{
  "norm_eps": 1e-05,
  "tie_word_embeddings": false,
  "init_std_qkv": 0.0348,
  "init_std_o": 0.0,
  "lr_head": 0.00671,
  "max_grad_norm": 2.0,
  "train_tokens": 235800000
}
MLP neurons of a small language model. Each row is named by its layer, matrix (down: output weights) and neuron, and shows model dimensions 0-159. Each number is 500 + 50 x the weight over its row's rms, rounded and kept within 0 to 999. Numbers have three digits each.
A block is one neuron, or neurons of one layer that tend to fire together. After each block is what it responds to, as a language model described it from the Wikipedia text at the highest values.

L2.down65:542567498450509558513579427486511569525519549453428546540594452578476531500533412503454560558462478499433554418518445519562489524440444495593461549446562544478566503509505405586524505529547532588597501468559443425421433472504450465474512441480511412495553525539496478554462552489465510495469560457617451464492507589556466428565468585442441487552509453506489557518463463501431478479511476568563419418555564455483434456410494502538494453482514434439455589473567539448562540419538504
Description: Second word-piece of a word split after its first letter or two, e.g. c|eased, p|ioneer, t|ouched, and table-cell starts like | L|oss.

L2.down330:507514452461414451436481517576481562549521552506530535436449553486590521416478557489460528523466493570517532447528511405480602444480545531451590495486427548421550515452517569549465522482483497402474563435474593543450408425469509501550535561500506537511507487418508466434456559491528465447481473585467437556406506479501436501532503446495388475537514509530450401532579444580467551489532576517504543542454571369519536400504567453496540509460556512578514562487502472552423516421577533
Description: Tokens inside formulaic statistical text, mostly US census boilerplate (digits, %, periods, "or older", "makeup"), plus data-table row starts.

L5.down50:445507522485483516483585477524525552475517480433456529551469584560530473502510521484493507503533540467504476583467535492507608582412578469527502572570479489535502466482482530560518517530483417508536481456581548473504488513483544518455481525377451401437446544430442526506442522477465503344494629470503469486443472545498484556511393417388539554503482586581544517514442479518462602509504432505554538422467533313497507519574558509489514428544513568516478515515560498505516562459581451
L5.down109:490542532446461394522446510474539535527427418484550477568612500386525451642577560491518501488454444502452451519495575471443543489437458495491528615490512488508492457565469545443478437504437448487526451570548502588581452572462477514545502492551568475584370427438521516619513476537518478554454530476509517427525473512458502496537475589472498475491557479509567422516455560588519448499507448483569478431523567462509468498438543496450569442603436418575530455498523457447502492545503454
L5.down290:552434532498469473482429579472502456481535514517518497438398452483492505573422428496480430456552523524385508501435497604501535534471456462491460459536515556512479540431461513613520429490496513514499478475528560517509537435449467432565488459473554574486607483471509493461552520543472445486548459407586544475448416464477548534441388466472466481483526582569585559495493622471406441487555529482549567526456528456453444475554502639510490467574496531574540565523555614489569469464481435
L5.down381:506482472439542553482622421566506542595514476457478506541438532383452566601518469446461620512571533521511502415518484550541468650458565535464522530488481452494539446466552490492510502507521519509452454473424504441525515540556569497512521511452467444471398558569504479518496484493434431493545518472381444520559528491555460491428503505458520596457486506491437527512429575532507499527532486543538548471501410402483472598506384582488609510401499497516512491459468558487413471531568449
Description: Tokens that complete formulaic phrases, mostly in census boilerplate (population d-ensity, under the age of, from two or more races, line breaks after Population (2020)), plus stock completions like in fact, rel-atively.

L5.down30:528535576491613462453546528460477462510491591461418562476643479527588524523361509524513470570540483444479508545508462404541507507522440488478459474588450504482537629459508576472533512433525561435567482435561481526449505522486500512480555521552482528598469433441491502494514496476422478443556532546518503427513490578506486560471528483350456382428495504532546568469463442435419509440469497443523459548430500567533509495478552528474390496561539516497498523571456574534442443509510477
L5.down198:481494439505461547455576377518512518444491459514578478556529550520440479475466487524435496531549450499529527464486437452520482563508434490544495531491480571504473464467568437553486529496483530527473591496539513502480498508456571453518503442591506561471503417404543501556562533559490536545539532556570546446585434542469465493499503507532496552563458556428461483389520493584467545382498550485472419506436500639495472523422528492547480412399340413567558472476443389479440506522542564
L5.down497:516556492605421479476465525444534500498585485445534527578446506478513515518525499489478439453458563467388499503460507447575464452525514486477566413532516636484525644611484481521531442448510465423466535502457493544507492497476553480503488511456455453576606499513457482519528520509401515547494442540627486523537526453461437434558411485517579543575474515443460508429421419503461478497526624485533528453525484401495537534528468395520447530513400569574554477534498506466604470532500498
L5.down540:426416629524521470500507461504540460506480475431518482550502507462387607443475482497394499502577539434535471448450484515517516455515529570603464542540387484451531412499551501497489513515483445461528507487409452565568560472551523571527482501454530534507526545493477507621551478514497484494496480547479488485516497466482529519468527616546458503424474485402526471523525510538521436273488433491515577482553485688455474592495509496481549520512474507543463527492502500554470497447470477
Description: Closing == or === markers that end Wikipedia section headings, e.g. ===2010 census===, ==Climate==, sometimes the heading's last word piece (Soundtrack).

L6.down68:579470438461480533446409456544482468528616568450498508380464545485510500469433372582506459496535498492516428505521463471522541560545570485480541541459497493502476471409496458436493476401586490537556471540427531571506467499510485537497517453410551419520555601421505519489501522464517617456457550528505325516550466518557505522638466532486482457548527482519496543503512524532484516477522496445494417519512501656465551458500437528477446559571508460518455411565545470469560463526498525
L6.down78:534452380573430474552448462541486469537460536512536477466354483529479435462445427476525509432435555574421550564500451522538514405489489506515462515554422482523478479488505460429465498430531478467511505515484544509588553541426590551542559494503570504409567587551497450506485558536512544486432507482536553565559490550498496493500483480491435386529506374589590554514548503428404457481521505526501558451505553523490474439488483449606507497510590433514525529360576507470559484543494547
L6.down137:520574401460560543577499538445512483536475503476494495438502520510518484480467456581421413506436518481421523426546501354519404569452555480529574539520371441477509502537507493479512474521531487535446522540364514574509505474520516530508475520485524512461569476497475464531597492584463553530565408573465578477483481474471517614508503480490446573530460613538401557535438531569488556526424545584422524531490516432588493434529500457528396505524510500415490465506480510456549583438473532
L6.down147:448540528536496511513505446486501475608445533508502578486540571450508447578483480442514506474602492537562534467498509498516516490442463498493525546480497482582423464546546499530538582493514403492569496573468546514481468500389484368522430515472514423547503557496505538529571413469491523485487533502533576529472369413504524538385423554463484483432557497508524484476411549531535492352438552543489476410542482491620537556506580516543564425496563501475424525513490425544499583535517388
L6.down155:413453546513532424535509493488414484517506504546523478537668475498472496527446542626511488493423505575520592516465555485493485510530559434465537468454487528444420461394465452503531519567524421489427455514536519523451603545475464478454516531507415570454499467549501376540503505433446529518456428450460468519557421553503550457525553506510512485472444460469491493562426491529570634532529463577524522433542441599527512560485503446553421498490481397511505447501540545600528441496518608
L6.down170:484515650461445447633493508589550465539503467474507406546555528436496656522515550512508540470453454489511560474512485534533463532503581470517531554603508511474509508460541578445440461451487506551447588444398460462421439517489539410466444517436487554497453552468544376527437541483459501524566466427496500517491460528495524510541550544495470507424405519423472498512489515421489480591493528566541554529563495449515523568525434438458454430423523449503486560535492507461547550439616522
L6.down205:492462566526554474453446525455501440489503527534514403484553491476540566517556546556512534523524461469540500501489518481538552432491401549464536589424421525534449568524546362541497468462516415465598503484485518553493517562495461548481463573439449539423483550531474564494428465467533500481470551581521519444484612499531425488438504557545527461524403485481462466447438515489490481258455451548506539555513471633552530535465533497520431472437524444523493554548543521555518529509518419
L6.down254:534466521491475539544468544433458511514576430532488441553434527421467483471462467433578550550606486480570515471527395527566509364428511547551464516422488528509528431414457452482505535478524595458522543440520468456558447551500544484549479431473493520493536627429483471410479448481516465576552527491520512543553441489463511492520537500469422447526455493453566545485503598485518432473423544545582490511455478592560646455598529473454529452537446456522504517485453480467554529628453447
L6.down332:484490526545486527604577390491534449447541441532563466509440554476500611408475526545488522448566551459496516495444508518646428499526480512482541420544463515506520398501573409552522446568471406473602540559488496479520482501458561437593455495567489508456481511402510546438532508472430525445537515469537489476624513580497486491510500469565457483392532478472459491499481523461497533482401538533495582482462471566502455563458485552509514452525559517433510507417520398477457458569510634
L6.down334:467453412481469525642440546556452453586420522440577533389405491512488540507530484503436549494472504449516461474517433429484532456590499572510546610509473477520468569462505526509495538471459499480420529578451424465644457505436469549446497518506478529540473486471452429518495461501527480488560497587558614538511486440449514434496510473498422430511454498455476536502433499406529510605517599526602462473481430544580521517472473580519535546548584512534543445505501427503504512416507568
L6.down372:499568495466509453517554460573498470399353481490568484549467525522569437556528551575494523499499510489441509492520468442506598467547553443436418513511567479517470487422500477475411514470468542416484543491493496493545418584489508589577499496573413464560453494509413545505509476401524517524494467610473475525500494601615555466519448513530563476442547425388455470536500461538635429495513571467510497531544473444622490452586521509563473480556484469444456510544476530484405493497513473
L6.down422:524462503483499465623499429520439409495505491467499443466628442446505496472521526395477576501477451478510535470565451497567549571483440467487481570490449382489582564502482449516515493440456464515489541509463551523477520512497483529473472457459642481533539460540453409425512519461530551559535555514555469510503467516495495534477537548471588468539438413437478396513348436570502579602502543513512477476460488655465462433492471464561534506522493544512482548448559529498450504568609463
L6.down442:456574491545475563517558436549534486490529452544565565570462493446563475518456557543542410463471498517452460487450502475461428555495541532473546580575523486553387541463566565514578511511412425585552510610463422504461496497434583504561526543493472541495589513474479518533452545566458516396415489461571407381528475476451525457589457404526492492529450516504479499489488528501601492563399444499511508480482518382489477494503582500400451522520443529464502418519485585479545487555553462
L6.down459:419442493549511444475570419439516482496507537415497519507528623480417553550485504553476462549439530522455581447498477542516579470500483557522459456433605505454451464524470458536631467535502542544517474477499477471575519485464448546470446454469499457487504526471500475495449552496513548613516483610486543600522569616590416503538399563548509488429482474422458483521453518458470507499546612509519545478473420462553505522532639473487507511381478577503490484534459476444541541406425529
L6.down557:494560488569448492579630491474444536397440493509439481500484407480509511565458520454614514490454509513481491555546533469478485518424471591448601538425504481497527510480499537505540494563451422570475454472424523456550464494422629548621414447524486495503513439477451520440536585552464549508555415532531468474541532494487548519472547499499459474491474492596580555420476533398519576445469493402474446570504594500511510490571455478443489475422567445500610519501535489400515469501491499
L6.down638:482522444501436481542429544531489506626512508598519493386562455554469562493527582542468446569476501498554561437497550509550490446458515511511554591498505512495459372405622474528436439536449409526465472599455445497449521511473565466441437474565450504434512498481422504475473502507584466527457474571588528498544492514484582545453542470524484490464538595435523491511498494469445437553473511502522511564583448579492501531570453463432587534473516453562460576382553452551500485406527466
Description: Closing markup that ends a heading or parenthetical, mainly the === after section titles like Growth ===, plus closing ) and title-case T.

L5.down87:589555505522597557592549478517412546506552486504495552432542576456555502599446433418426413425515492521450467474616499485524499499538553479551473497536373573483509492476548483436484540510470414518555463505531465563435558497484507551474486476498536513493540516460451446471593428568463488448536552494497441522493534443530434462514391488576526448558480432513503494449482507502435580413453461480578492422472425538560470501500617561521560532537501528459613544416460489428547498486427449
L5.down195:525546436473436461553447477488479484484547517463473482461495571566589446453440499581492497431591501464501465516549425542496456417549512569516529570503396626446468443571581450466478505515510458437493508474508469531516533552357509558553435486468430488525501569539479405479370465491526554395552538428517535520380494503442567557505483494492498551468505487509558462483471460527465545460516496510577528521393608464530503461509535481470536465465604538640532476527523469478478563554565494
L5.down285:561527453462448557532502494537470529506522453495472451470572517462502489528527475662475497550556409500513497564559495492464484513566407529477460425547520607464610482532575365492490568386490528557503516496544469540484409441425506562513461499501434522540432497462498521375568454512370502417509545470567525478562418524510431486499478486574439477502464477516514472470504475535550530551482599531495549461512435371480438525510451546493462454492501517536543496612490425529434559544533551
L5.down621:577468519467498666580416472538467516506541498459519437514498525482508482407521521548508495538494504571508413411455479518448574556523420546515465592515490506465474463466559498458461442474470534495580474532427391524458539487476505461553416527440479565504408527544548541435569494578557452539501553456477548472538618484473493627541478547533531478525525521490550468564517491542426451425458495459533496464309460498502437510464504489454516441530594453549461553603533481507476555457532519
Description: The second piece of a word split off after a lone first letter, mostly T or C, as in T-on-ight, C-inc-innati, T-el-kom.

L6.down8:527506518527519520486500432436441496450480515501496445588618479478518478502539514553452454423522602633490516581504566573566562476493480562420445464459460552447459456420473456532544467559478515495487536496632487586527461460374502511450467410480493482496537595501443518524533465446538522518606550503467447424435541474434593456554545497547492495431569520522474565436488503481469553506470485489449518525479433503544501528416498609408584484472554456473503527446519505535466526581459628
L6.down35:504508448439466427434526533495604504457493491498523510525534605486540595530533448502494495516514569509490617413518573415534452536491627523477472510446512532530593488484503457493511502426501606618531464468517424412524549415449526570496479478460491493446481505564459536471505470484496635498518585416543501512533500451407366519470550519484488480459526548565604574448449480447521483590500624506540465498472484404502547537478487494518449508475397511492441485552507486441496474440427503
L6.down101:562520491468567493511436566509533528435492440431537582444386487470592448503449511451548481534533488471492506458560543512621499526427566410519509485493449496478496468522470547531495405504573419419535463516457569458470553471437520408539582428520543454447529567504494522544466481482561538442467397543543473459535521414501606436471504556462531447449452503531417462626475573479435513528445515498418523562559565554529407521372497560535490584451534509515510437491540501496518570530546483
L6.down145:493536601474412603395493471519518460484545486509554522591613483488485523570585460552476552425574444515552498495555521515437491448467458502567402530458534576479590490508470459416489509447490474473543451433432603448596468542465466533548534498534472563485540518519453458490529523432563454533578420530501370471516507475561588463491557524556517417428490442492466488528516508560427455498487535503486431583576495514427493480480424509619555456473481453434483478399547498463475527540544485
L6.down161:393484474652404526550509494537521465481486565529535536485551554539579535526513489646592522605454533540515492513514504427513568535597536514422490499501570519493554508482436454454453478563540504543417522413502489460486518400513493487510469487476559553536547499499469480508541467496550456497488508538480453462485437502528519467432540523587453423533542517542553517428364487519498531581477421425497510361488389455495471567506489442439426519407435451509449548476463528458498493528591544
L6.down197:379534418516541438500519539493518494429529544423500576452565459370532468496476494590537497441537508561512562524410511509490513495513681527480434435506508534589537478565510539461571451493588574460542461504447445537612474446514515533485522539582455451435515465505444545488586541492517541490443495474489582483481457520473526439629482446456467526490492484479501494473486466474526472556513516566540473551490455433583510575531484507527407528426362565555475494492541409452497517416480518
L6.down231:465498495476468577492547416508546456513482400477511554507504495517601494522458509514530567494362533486448529505445392388545437489519577481515520522396511501454520435442515493414524491448533594571462422497547530548553542465508485519515517431569480445504511452427457604529523404485501531555503496498548403551520467561451456461512474431409464582444484477561551592562475584467541547583396478541438568394478514494530519472532518558508537505551536468530474586481460595524539432532502520
L6.down256:574467352580404521530432534478535586489409546536495547506422514547421513542469471546559468375509525481471558541482480514499469432438435449436481493415464545531471524536463516507532468588483536534524517526557400539401506513422507539440562476576486426461463419502470415487504570580487532417410481516456508543474551431482464476505429535517536543519534518557551528486555503553570554524522561457542536455573570528484537547529414468545566531614439467477493469421554517417525494507544475
L6.down281:471492565448521495470425427540559455515579486494459485503482477517509521578439573491472502545507490575555446533519513615447487530434401538632448487542550448509515560472482450466614497503533476459505576480491571547438474483554554428503479552442404439553497629472488483467577500589515505537527508453389411509523497467473479488529450557504538441594589470448560399531511495472484476394430492465462451430490437593501476505402493530619559477478504515470524550503461515536545426472528482
L6.down286:474518437373507575491564477452502465595457549533401558511560403458573617459565529532414507508475521541563547497449499444481468474513479504530452488579483427563472459502444640573541448498520520450502434472467493517580444523484463454463601468510530537517527477493519477585485439468476554597508510494401505441598444451517565469526486497574475535526421524490472439512500488461522506536417444509490539380565456526479527444510528528456529475542532508395497395590503495514598549435508486
L6.down305:513386524392433523405469536485488526457446498521532525396459519453583529483471551619409517531511475563531460509499594461446560448468425535494515539550466463506483549451476514501490501407512538535433479451546644498528493371460567538597493497518421444544506500487531544529448503507483482468575505501486524546552432481498486483560464512527431509495511515462471487559614472507574582498485493523462558537443467501381429576425614484545468536524497590451484542540509543560433442490441575
L6.down331:526445508480558431524436441539571533528543556469564540493448522476546534477530504534489450473454478539538529459477473540537434481456543542524469452435474533486475548546422549420546443454546498468508408527538463588531424399416585492625539524480505454477461404534484506439444482484520498488514495535493500460498456446503469471474498566510502481423421581551500606481577470485525553550446596574469498536548553411410440514444405568460525552543418523621513458529499567503406471538642541
L6.down495:456471475491380489530532498479544614526494426448537460542529481449436538341442484521468536469498494544528500475491525518522448526435554543498513519519558398452567436485411529494600481567476552520442490467555511399417477541491526586585508515462584471537504467531390474464433489560411586504454491524444435505520517459567424501509448520594499412514586513608494437543567477485470458547492500534417505516534607496474607530459537549445511537533542422472547524523534526485543569454475499
L6.down517:500517377519459472545505503423407497498526561546468530448448449540576468535490486553473544516525484521533485497452523443433471482552567568453423468565501488494585461477553541437532544478525584606454556477570514519428434552555473562522508454509542406496548519496550460455564455483445593528612525444474575532440415544468527539430549488427512490564461662319470503489570467576519492495484477502569478418527482454511500572468466531426476446549455540478446536482456511491471510458493536
L6.down602:547493518435536495565558534532523463490424448540478476495422502462521464469519500511566464476520568535536424407543539449522537493470567455494472505494504525521448417458560473545480489541538429414576473561471520502553440429543457503522527536558588577566449479568543435452540504520553502538450491544464443470417506509423582538489533482599440427488532572587402509529589563498539406509479500452474475587466627557497516399520521487450545544407411523463559491498399456498465437498381435
L6.down625:461528536422464458520568491635492493494448531494453545520565552526424599467547491522428583530573412547485606559482511435509526595596494460415484430508454497519476521529569472517427507494568513462407528472439411503492440577472503555543482422564565582491512533512483488404442531483498511434564460516495545472526500502433588560446457469506383500509458377479524470413480555521495490546410509537492505464548464473534470480595591500470453588528519471474481494498428547526509499463572422
Description: Second word piece right after a word's opening letter, mostly in English words and names, e.g. v-ic-inity, s-us-ceptible, v-et-o, V-ic-ente, M-us-lim; also middle bytes of Chinese characters.

L2.down492:459581460539463504547531487491507506506439534480508618547423547521503569555455543522513512509581520451532489486489460491517525467403522508543516484500491599525478480491422472604477503523445411534539481398519464478478493434454564420567533574492487487458543468428478666527587547562524460525501440546526526454504464485528461494502560457496404496538382504455489487544497468447465494490471530400566525542484380445527511523416610368536490547433423553591534537546565463525550534525415495
Description: The closing equals signs (==, ===, ====) ending Wikipedia section headings, such as Filmography==, == Reception ==, ===Symmetry===.